MLP neurons of a small language model. Each row is named by its layer, matrix (up: input weights) and neuron, and shows model dimensions 160-223. Each number is 200 + 40 x the weight over its row's rms, rounded and kept within 0 to 999.
A block is one neuron, or neurons of one layer that tend to fire together. After each block is what it responds to, as a language model described it from the Wikipedia text at the highest values.

L8.up42,263,176,231,173,239,150,149,147,188,177,173,246,215,155,173,203,170,246,218,258,88,200,271,234,172,177,151,250,172,155,229,206,263,126,178,227,235,179,222,213,181,205,169,139,192,328,174,273,240,271,178,181,200,189,217,222,146,148,175,193,149,220,319,157
L8.up752,159,210,224,216,184,213,241,221,177,189,186,246,276,238,159,153,288,196,230,137,189,226,101,229,322,182,137,238,274,206,151,271,206,162,185,220,144,180,174,173,237,183,186,133,235,200,245,236,170,198,158,166,193,203,235,166,188,219,91,149,144,211,235,241
Existential there verbs

L3.up788,233,208,146,224,189,193,249,225,264,181,193,233,242,253,247,122,237,198,242,161,243,121,186,208,225,171,157,196,140,203,152,207,176,225,223,233,185,240,244,190,261,209,203,195,259,178,233,162,192,124,204,163,206,197,170,168,176,157,178,189,232,149,264,182
L3.up2015,165,217,118,176,239,228,202,212,193,204,167,205,255,176,176,263,211,152,207,199,181,233,154,231,252,153,178,259,171,206,187,279,170,256,170,178,135,225,235,181,108,210,256,216,208,234,180,144,209,164,200,174,169,208,225,268,182,137,163,147,207,228,200,200
L3.up2319,229,236,186,254,166,225,169,162,212,201,212,256,190,247,219,316,179,221,199,174,138,156,199,214,258,157,178,195,174,167,163,220,221,130,144,173,176,212,271,226,243,185,197,184,204,217,164,177,191,209,193,236,144,212,208,215,173,243,204,218,178,232,138,216
L3.up2597,254,224,177,280,208,204,162,256,213,186,253,183,172,191,249,176,196,191,217,216,179,241,134,227,222,217,128,215,244,148,220,184,255,214,186,240,191,177,341,199,189,149,165,214,215,100,172,181,155,214,223,284,192,210,177,271,169,144,190,214,243,262,284,148
Topic-introducing words

L6.up892,228,102,159,278,274,227,233,184,256,219,245,173,266,226,139,147,249,224,179,175,189,143,170,159,253,206,246,180,214,196,222,252,152,208,207,215,222,217,218,181,229,226,232,177,203,156,250,179,224,232,192,209,257,202,239,234,122,200,227,165,203,243,150,223
L6.up1150,202,211,252,204,156,268,213,178,231,141,158,211,233,213,229,188,187,188,227,180,208,162,202,244,210,270,202,131,143,248,107,149,182,288,230,177,217,140,290,229,176,167,155,149,136,167,254,201,226,126,175,158,205,160,219,223,160,276,261,268,236,183,156,194
L6.up1297,185,209,165,155,238,223,233,142,219,141,201,222,247,222,177,201,149,135,128,190,204,197,219,229,177,212,128,162,186,188,140,212,175,204,146,163,181,263,265,171,197,185,228,177,196,131,193,200,199,203,199,186,244,191,217,213,205,216,184,159,152,160,125,194
L6.up1516,190,251,246,146,175,201,105,189,228,196,148,224,217,201,229,209,214,176,251,238,206,167,168,240,221,199,241,142,208,157,199,297,263,197,217,240,159,227,193,222,170,173,187,272,154,225,177,199,200,138,197,177,182,200,185,198,229,244,221,215,132,305,125,259
L6.up1600,194,188,284,183,230,123,197,182,191,236,231,245,192,180,244,219,219,129,213,206,181,199,222,179,215,174,194,244,166,201,209,261,194,247,249,236,265,206,147,179,212,176,248,241,192,211,225,183,225,234,202,292,221,265,161,162,193,297,110,108,205,249,208,237
L6.up2431,202,283,257,212,217,217,215,255,233,116,194,100,139,115,209,185,205,245,236,146,188,168,203,137,165,177,262,208,145,170,172,280,198,129,193,120,228,202,209,196,239,193,167,184,188,212,131,174,286,198,203,149,231,209,194,185,189,229,118,191,207,185,167,213
L6.up2696,184,186,190,113,145,189,193,132,236,191,183,240,272,210,166,128,128,173,226,263,182,208,216,245,168,158,214,125,247,254,171,268,251,213,184,164,196,200,207,220,260,216,199,184,175,240,176,198,247,160,267,171,162,213,136,167,161,201,272,287,290,235,221,190
L6.up2753,235,207,180,204,197,166,193,249,145,168,178,242,146,215,201,177,234,177,131,186,202,229,207,198,208,156,144,186,237,211,189,173,140,121,241,286,286,226,155,196,156,199,193,255,279,162,201,251,152,216,146,194,277,159,233,211,155,206,105,197,212,235,215,185
Table row line breaks

L8.up206,251,203,208,174,227,238,220,174,255,231,156,268,155,160,132,229,147,156,151,164,199,173,208,192,222,241,188,180,192,157,200,175,229,116,198,151,207,209,134,230,128,254,275,183,219,188,198,176,152,195,142,151,202,165,202,164,224,228,215,237,156,198,222,159
L8.up328,245,85,244,171,190,223,221,287,210,270,211,237,224,153,164,260,196,210,207,273,231,222,189,177,199,171,197,81,182,174,172,232,156,167,260,227,247,205,217,203,220,206,177,254,239,105,219,227,186,215,220,266,198,176,200,205,205,257,201,162,195,203,295,179
Table row line breaks

L6.up182,179,282,238,155,195,129,262,220,180,223,263,181,187,177,223,228,166,235,289,112,209,242,173,185,164,216,214,213,187,203,247,301,178,216,143,142,216,213,168,175,185,174,216,210,200,135,163,183,206,259,110,236,226,171,182,196,156,134,235,186,230,235,187,206
L6.up535,136,238,200,200,234,149,239,244,220,237,242,208,207,224,192,220,141,138,222,217,260,199,175,262,265,232,208,170,227,250,208,182,200,194,167,232,211,211,175,182,201,220,199,189,230,182,176,193,173,335,143,231,218,242,171,173,181,149,206,194,188,164,152,213
L6.up1387,163,178,194,193,183,135,169,183,154,180,229,184,160,244,205,223,268,215,255,190,216,207,176,209,246,192,142,216,237,190,183,225,173,219,211,222,161,202,173,227,155,259,197,156,225,243,245,112,210,214,124,171,160,190,204,201,158,201,201,157,208,221,177,299
L6.up1584,157,167,196,214,192,203,193,151,177,233,236,195,263,187,263,169,192,237,143,181,197,236,123,148,210,214,218,221,246,218,217,165,220,188,197,223,95,194,213,192,147,175,196,132,200,191,184,194,178,234,234,268,221,271,245,164,200,225,259,249,203,213,251,156
L6.up1621,177,192,191,250,238,182,165,180,235,198,212,192,235,157,156,213,128,214,259,198,211,260,155,170,116,152,203,195,186,160,193,142,169,205,162,140,194,191,178,166,162,232,196,217,264,235,225,294,251,183,195,257,262,182,211,207,220,218,163,256,185,200,247,191
L6.up1796,262,186,126,197,222,215,223,117,170,282,216,114,188,301,165,228,231,142,239,218,276,223,214,139,200,221,211,170,276,212,187,247,155,181,178,212,221,109,191,222,207,197,195,156,227,180,253,198,231,164,239,218,262,200,187,252,218,294,289,157,134,206,240,181
L6.up1913,222,161,234,193,229,226,206,225,151,210,191,170,178,166,219,230,215,164,149,216,216,180,171,194,178,227,179,213,160,208,269,180,168,271,179,209,162,184,243,160,216,195,234,186,174,246,221,207,213,149,218,151,268,242,275,209,252,156,126,186,147,185,211,202
L6.up2288,183,241,160,192,218,228,213,202,189,220,233,206,209,176,270,251,204,175,118,200,174,226,196,259,141,238,232,193,216,239,216,258,203,249,188,219,104,206,231,155,162,283,274,151,269,166,206,239,261,208,250,193,221,191,200,208,134,199,199,213,213,214,138,172
Mid-word subword fragments

L6.up46,186,217,194,200,215,173,228,162,181,226,140,192,151,203,210,216,184,220,162,162,187,204,224,202,224,179,167,196,230,209,188,223,148,212,258,285,229,143,235,213,229,186,235,145,231,222,182,229,153,163,234,168,260,208,156,235,154,197,140,242,208,168,212,282
L6.up307,298,221,195,177,187,215,237,171,273,216,264,223,196,180,284,206,204,102,167,221,173,211,126,149,201,186,132,184,151,209,170,243,203,130,215,188,97,171,164,206,189,245,200,226,218,285,160,233,194,153,145,175,173,251,164,148,272,189,226,201,212,311,274,239
L6.up378,173,226,203,258,194,230,194,277,170,228,144,252,179,229,187,180,138,258,176,178,204,216,144,184,95,148,158,139,211,200,181,197,180,226,244,207,212,155,236,160,223,207,244,150,172,177,191,178,236,188,169,233,180,182,293,300,168,176,192,229,175,257,250,224
L6.up1344,271,200,193,191,165,215,182,132,227,215,190,237,139,214,148,179,122,184,130,221,155,249,170,220,183,151,199,238,238,235,225,95,194,189,161,137,216,165,143,154,205,148,195,187,254,212,139,141,192,218,191,223,174,156,181,159,173,174,262,198,264,225,151,275
L6.up1439,160,197,204,243,219,202,190,222,139,216,158,259,140,134,105,243,275,213,239,127,202,115,194,166,143,137,149,257,206,157,209,200,171,278,185,248,188,184,215,215,176,244,215,132,238,209,192,171,207,179,192,183,210,233,229,223,167,248,155,220,174,248,176,232
L6.up2127,244,198,211,250,205,213,159,164,155,214,237,235,210,189,142,155,230,241,196,171,191,166,224,235,216,239,190,189,235,153,281,212,245,251,160,217,171,121,281,251,237,149,172,168,177,225,232,177,216,140,175,214,209,318,183,219,179,190,171,191,127,230,182,185
L6.up2478,242,277,176,170,213,225,216,176,189,209,186,188,229,173,206,209,131,222,237,180,187,246,94,234,167,197,203,245,163,194,185,217,227,194,189,163,172,190,166,183,263,202,217,139,210,213,185,234,237,215,242,213,248,149,181,174,193,195,238,146,212,231,168,158
L6.up2965,250,257,222,186,161,140,228,201,116,213,213,200,251,235,180,170,229,182,211,222,158,231,249,184,189,202,178,141,109,183,239,149,230,204,228,233,222,174,214,193,255,268,246,193,267,230,195,164,221,158,209,257,226,158,201,225,229,176,180,238,136,145,154,197
Abstract process/state nouns

L3.up1109,151,159,214,192,256,222,240,207,252,128,137,173,134,228,208,201,214,190,173,177,249,147,205,94,182,269,139,138,143,213,234,195,208,256,216,235,232,276,238,212,136,116,230,181,201,168,165,228,224,212,274,218,276,181,196,293,203,276,177,245,227,232,247,271
L3.up1160,261,196,154,204,188,150,151,204,210,185,71,180,227,181,213,160,189,195,218,161,216,207,189,176,126,216,194,199,164,162,259,205,154,227,159,278,156,227,225,181,175,188,260,164,212,173,145,165,179,232,214,270,179,200,234,180,185,147,235,231,232,201,228,130
L3.up1508,172,208,273,241,229,253,178,212,211,155,247,225,264,161,234,179,301,178,198,206,143,199,195,185,229,167,199,164,141,180,143,205,259,259,204,194,207,151,275,172,223,137,179,123,221,220,209,236,202,187,145,203,134,172,165,173,135,240,224,209,175,181,203,183
L3.up2511,212,209,272,245,265,191,156,272,198,267,146,175,154,197,169,175,211,219,196,211,121,215,181,167,173,137,188,113,199,228,119,196,155,239,193,146,152,182,222,221,192,141,212,216,199,241,160,201,195,194,216,234,214,188,194,161,193,213,200,227,215,144,227,284
Row and list line ends

L3.up686,216,184,216,153,168,181,192,155,189,223,160,82,132,117,171,184,241,168,248,199,241,200,181,224,188,248,252,193,220,147,212,205,229,243,132,209,219,237,207,145,174,149,172,241,154,216,201,153,191,213,211,146,166,166,174,210,192,194,228,224,249,219,295,346
L3.up2441,167,199,260,212,163,189,170,195,199,187,245,160,149,177,174,163,224,215,195,235,223,218,259,186,248,207,243,235,225,210,216,146,230,245,154,128,172,208,191,170,219,159,202,201,213,224,247,202,222,219,159,178,174,189,165,249,224,179,186,200,182,134,178,219
L3.up2774,273,158,178,121,212,175,224,183,251,173,218,152,254,196,205,145,238,178,204,215,134,242,267,154,214,163,202,240,167,153,157,263,222,209,188,213,164,167,225,195,247,254,277,248,216,185,154,200,242,238,188,225,204,205,253,230,206,183,218,256,163,33,227,258
L3.up3052,239,197,200,173,225,188,240,252,254,262,186,185,166,173,179,159,255,218,157,165,158,217,229,173,213,191,202,116,186,234,228,152,188,193,179,261,229,240,190,219,182,211,234,170,193,192,232,235,170,192,232,201,133,153,175,246,216,182,221,249,218,180,268,232
Table row-end pipe

L3.up1056,279,184,185,198,188,120,254,244,138,172,233,224,204,193,233,219,190,203,257,116,235,153,240,219,234,219,200,238,198,194,151,141,153,185,146,186,151,175,130,241,225,182,212,218,169,168,284,153,231,278,205,178,201,143,171,224,193,217,209,135,250,185,182,221
L3.up1272,216,308,216,214,201,247,153,212,207,159,135,237,206,171,151,172,209,196,264,221,183,200,168,230,228,107,200,144,188,256,190,189,295,277,212,213,227,215,183,182,204,216,220,211,95,199,211,233,219,143,270,176,191,159,235,259,269,209,176,287,209,236,205,164
L3.up2042,163,183,218,234,279,212,266,214,224,163,198,257,112,244,141,173,208,253,188,242,231,180,256,253,215,209,166,201,208,223,198,228,187,220,182,227,198,185,195,162,229,221,266,195,145,201,255,215,177,243,271,234,161,144,197,226,182,109,199,240,223,170,151,192
L3.up2707,207,181,203,203,189,217,244,226,243,145,201,232,244,229,241,118,195,174,219,153,219,160,166,139,170,203,198,225,204,234,207,192,174,205,216,192,244,238,149,222,195,282,235,62,216,185,217,148,185,241,189,167,225,226,154,232,175,217,232,179,173,207,141,203
Auxiliaries and negation after subjects

L8.up1221,215,185,141,176,175,189,228,268,170,137,205,191,258,235,171,129,164,263,198,182,140,202,244,164,232,192,172,252,184,193,130,234,227,333,193,224,215,230,267,228,212,165,153,175,254,175,192,148,226,246,246,156,145,229,220,225,173,154,289,142,224,165,209,199
L8.up1691,232,228,297,210,191,167,194,200,130,185,193,177,216,215,168,187,204,176,174,76,179,228,131,190,202,127,224,186,163,197,167,189,136,239,157,171,171,165,238,232,215,179,198,203,233,90,218,231,267,211,178,178,295,258,232,183,251,206,174,157,195,118,185,223
Wiki heading line-ends

L6.up104,265,156,184,229,161,236,184,225,270,236,159,177,239,157,239,175,170,191,212,208,237,158,216,251,170,145,198,151,197,210,233,200,209,193,99,184,180,176,173,158,242,244,164,143,180,177,128,190,184,155,192,250,227,243,121,271,232,131,224,222,171,159,180,46
L6.up198,283,190,141,169,193,249,227,191,187,121,234,179,152,229,149,217,152,252,236,216,171,192,199,168,298,173,183,195,235,203,207,269,190,206,264,192,203,265,227,201,170,217,191,188,242,237,178,177,243,173,202,210,173,221,141,247,208,168,113,128,251,213,132,212
L6.up398,242,163,155,252,238,222,234,188,238,133,185,173,210,222,202,231,218,213,234,178,243,227,187,189,197,223,174,164,202,184,259,190,229,168,176,135,223,234,198,246,173,171,254,205,234,190,171,204,166,231,149,229,126,123,254,212,276,200,109,241,194,195,133,251
L6.up1552,233,192,238,261,184,187,198,205,199,202,221,181,138,242,199,140,186,142,161,242,193,226,110,177,114,190,198,222,189,196,244,217,218,147,182,251,164,197,159,119,195,173,222,182,263,234,242,169,134,158,174,209,149,140,109,171,181,213,147,149,245,237,175,220
L6.up1597,151,244,225,247,173,143,262,172,188,180,276,218,195,163,244,166,163,240,171,200,201,189,265,152,275,142,205,186,118,232,187,183,194,219,168,203,213,143,176,159,141,190,203,160,181,241,300,232,149,125,212,184,193,206,177,203,236,267,288,182,137,198,168,186
L6.up1811,241,185,133,150,258,254,207,236,195,150,148,236,208,233,231,187,168,201,268,180,205,235,171,175,177,179,261,177,254,240,198,256,219,234,187,235,148,253,215,145,212,133,165,173,200,105,214,194,167,233,222,209,221,154,245,196,198,167,173,242,141,181,258,165
L6.up2218,167,223,167,197,256,171,136,125,278,240,159,237,220,259,104,85,233,228,193,218,230,189,119,200,200,217,169,229,309,281,220,194,196,225,204,242,180,182,160,215,159,146,204,182,240,165,219,308,165,185,189,191,154,145,192,260,104,193,180,132,225,227,231,159
L6.up2829,214,137,213,187,252,244,141,232,204,197,177,242,197,187,223,182,182,201,157,246,255,233,149,241,268,212,126,227,172,245,213,279,153,145,209,174,204,230,138,126,216,209,154,149,153,180,215,175,246,141,234,234,201,200,213,219,192,174,211,197,153,229,160,147
Have/has/had auxiliaries

L3.up458,240,171,211,150,197,276,248,163,227,206,222,225,157,216,182,135,177,196,169,160,135,153,213,211,215,220,179,234,210,208,149,255,159,281,199,246,198,225,121,190,277,154,240,202,172,192,251,237,246,235,190,232,207,212,180,152,177,209,177,247,173,207,263,226
L3.up1802,238,202,153,149,207,190,265,227,168,250,253,240,199,193,165,252,251,211,252,221,202,267,268,161,161,195,143,206,235,228,241,220,195,125,190,179,188,159,183,279,220,154,147,180,174,145,182,186,213,156,217,258,192,204,150,202,143,180,147,279,176,257,79,179
L3.up2282,201,162,128,178,132,272,249,157,180,196,100,239,205,192,232,155,208,179,221,214,184,182,237,210,220,245,189,295,158,196,221,254,231,246,164,218,167,232,146,206,165,295,203,157,229,199,197,196,257,190,233,173,172,128,144,223,177,175,236,221,206,176,197,198
L3.up2876,202,158,168,169,231,219,173,166,210,199,186,260,171,189,242,155,214,166,248,209,153,171,180,187,245,233,220,225,264,144,210,200,151,252,241,205,188,157,201,166,255,265,162,198,253,174,185,155,179,186,229,207,251,216,175,258,216,208,241,169,161,236,192,186
Post-prefix word pieces

L8.up2268,153,153,214,197,188,226,140,109,231,320,256,241,215,237,205,224,183,213,269,171,260,244,95,236,223,124,286,126,141,239,237,198,260,172,269,209,188,205,232,196,221,164,134,202,237,169,193,174,217,247,203,261,285,169,131,163,176,176,143,177,147,204,226,68
L8.up2499,222,226,214,252,153,210,191,248,316,161,171,241,201,220,221,170,205,165,252,114,129,201,190,246,181,186,217,248,175,193,249,163,209,156,169,252,182,185,269,176,258,117,238,207,154,173,153,160,215,216,151,185,263,221,181,264,245,113,186,180,196,237,213,142
Perfect auxiliary after subject

L8.up419,211,230,229,175,214,210,163,203,249,230,201,181,155,219,171,201,216,195,234,221,197,201,218,236,209,204,203,217,193,252,191,262,219,260,202,255,276,231,192,283,216,225,229,113,172,204,203,197,176,201,143,173,159,177,231,214,147,159,155,247,161,256,221,178
L8.up2440,98,292,208,182,222,195,212,186,248,278,199,190,188,162,222,164,184,181,185,168,201,114,214,248,188,152,278,133,241,177,168,178,239,258,229,222,294,224,217,235,226,267,204,212,181,222,175,283,103,179,215,141,74,308,290,176,204,187,174,190,151,185,233,171
Cause-of-harm prepositions

L6.up350,155,163,202,195,235,238,126,240,249,184,251,247,159,232,259,240,213,257,241,196,177,182,210,220,249,167,160,239,237,144,215,227,143,208,145,205,167,181,196,203,154,146,204,191,227,109,219,172,156,149,192,171,186,160,186,215,224,201,281,260,189,108,229,192
L6.up796,113,147,159,249,186,187,157,222,209,191,136,165,237,179,189,267,228,180,132,176,261,222,211,196,237,247,229,259,164,235,252,225,169,227,237,162,177,133,264,222,191,185,156,178,226,177,204,208,208,196,191,217,248,217,181,154,169,135,137,180,255,193,226,252
L6.up1036,131,193,248,247,227,152,222,134,226,162,200,230,148,163,226,253,232,282,235,112,139,241,212,244,153,157,193,170,217,174,237,215,209,144,195,222,229,126,183,182,207,148,198,213,232,200,233,197,139,212,237,146,226,224,161,181,151,253,195,221,147,242,198,201
L6.up1155,246,158,222,203,214,216,229,179,218,251,155,131,278,234,208,58,273,209,137,198,175,235,245,105,207,147,218,141,192,235,196,235,188,210,108,184,185,154,183,165,190,167,178,281,233,182,169,188,181,266,229,251,272,240,205,216,143,155,243,172,181,180,172,189
L6.up1280,148,173,241,228,205,277,235,198,208,184,213,207,238,218,190,148,247,152,117,164,192,165,248,191,212,166,232,243,249,199,267,210,119,160,195,128,166,145,261,248,223,193,257,149,241,159,168,172,217,202,195,179,190,146,247,263,116,208,178,186,267,226,265,191
L6.up1446,197,241,178,156,237,213,188,148,171,95,207,180,223,223,211,179,199,183,237,149,187,235,282,137,213,172,156,220,153,206,187,230,201,167,193,235,168,182,262,204,260,245,251,224,230,210,194,286,218,159,199,207,186,144,193,188,164,250,250,253,209,258,213,196
L6.up2936,160,189,242,175,164,226,202,125,227,160,217,61,257,231,239,171,210,204,192,217,203,215,122,234,205,215,213,126,243,161,235,211,134,146,284,204,183,219,188,213,207,215,196,171,173,179,158,239,204,242,238,210,195,202,223,186,187,189,192,134,181,271,235,145
L6.up3030,171,224,177,157,133,182,259,182,232,248,253,183,164,278,271,190,225,227,211,270,182,200,187,148,185,153,190,177,249,253,193,247,210,232,165,217,167,162,233,264,238,156,215,230,251,186,170,258,253,231,202,192,201,184,284,220,272,222,190,156,163,177,178,190
Structural line endings

L3.up1007,185,170,283,150,211,212,109,228,288,109,231,143,144,199,192,198,143,329,218,228,173,187,236,173,145,131,182,146,142,278,157,228,200,120,180,250,243,166,190,285,176,207,159,196,272,191,203,198,203,174,302,261,181,233,233,197,140,152,212,238,172,186,200,190
L3.up1849,206,284,144,205,257,215,228,256,179,195,196,161,186,164,204,152,241,150,180,177,207,165,171,156,190,216,208,136,181,162,195,159,137,114,209,227,128,202,187,173,173,170,204,282,247,231,127,150,161,153,195,245,223,211,200,226,130,180,213,265,155,132,201,247
L3.up2507,167,232,271,226,202,183,193,176,110,193,163,238,175,214,201,273,175,238,201,236,195,223,211,171,220,216,187,180,210,172,134,167,209,217,245,234,140,168,199,244,175,207,138,151,204,211,203,254,221,112,175,196,215,258,195,174,189,153,198,245,173,227,287,233
L3.up2746,203,210,231,170,205,164,164,233,229,155,170,186,134,169,167,253,225,171,138,236,215,134,253,182,254,217,193,209,124,191,185,214,196,185,185,243,216,230,190,178,216,141,238,188,173,207,184,216,169,181,89,237,294,217,171,180,207,216,250,227,123,228,184,210
Post-determiner modifier start

L6.up683,187,217,252,183,197,258,196,187,230,265,169,256,127,113,190,162,190,205,196,167,114,259,189,224,231,191,189,190,245,228,212,233,172,195,244,191,268,96,229,205,185,180,170,249,316,214,204,195,187,169,205,261,166,175,213,205,167,168,174,226,165,223,219,194
L6.up1547,101,188,193,197,183,267,218,164,208,249,199,257,131,225,222,189,180,209,192,221,231,199,288,189,163,246,213,215,243,250,209,242,158,170,182,242,217,186,223,284,184,222,162,183,256,230,160,119,195,221,186,276,193,141,214,193,179,245,226,179,236,162,135,188
L6.up1983,181,145,218,157,159,193,264,162,320,205,250,228,147,245,242,193,214,200,168,262,198,223,273,243,152,270,192,208,139,148,216,182,196,220,146,189,215,187,239,233,242,180,232,180,307,253,283,202,155,226,273,213,216,221,232,110,200,207,229,216,230,208,272,227
L6.up2191,236,250,252,178,187,165,146,216,187,231,188,197,202,183,202,181,237,154,134,231,223,222,166,265,203,174,153,179,204,181,170,190,171,153,231,243,256,191,236,217,198,151,164,190,177,205,242,197,227,184,131,254,142,125,121,199,225,186,212,232,195,180,301,153
L6.up2273,184,175,127,159,263,212,278,127,201,189,162,198,146,249,174,218,249,221,180,149,209,203,199,224,204,203,202,154,178,166,246,199,212,237,227,214,192,178,212,209,216,181,245,210,231,180,211,189,280,246,143,197,192,183,275,224,263,179,275,203,171,216,190,194
L6.up2741,187,245,147,155,224,198,206,185,240,165,238,276,194,199,213,137,188,280,215,150,112,215,245,167,137,196,249,213,205,163,212,152,176,232,144,312,247,201,181,202,176,197,212,145,275,182,181,167,303,204,140,220,193,262,234,215,179,160,162,204,173,193,300,231
L6.up2906,208,217,176,193,251,282,211,162,157,208,167,207,162,136,204,165,181,229,188,214,216,174,195,213,171,159,178,217,167,259,202,242,214,182,204,161,218,150,167,240,214,153,261,167,281,298,193,210,211,223,158,238,202,227,234,263,264,177,169,242,202,214,247,233
L6.up2917,193,156,276,249,172,160,235,276,226,212,164,296,122,220,284,246,186,226,216,172,232,156,185,279,186,122,259,146,204,147,221,205,159,211,117,223,198,221,228,185,178,146,196,230,190,227,194,200,293,207,225,251,223,208,183,265,185,171,164,241,209,144,278,215
Topic-introducing words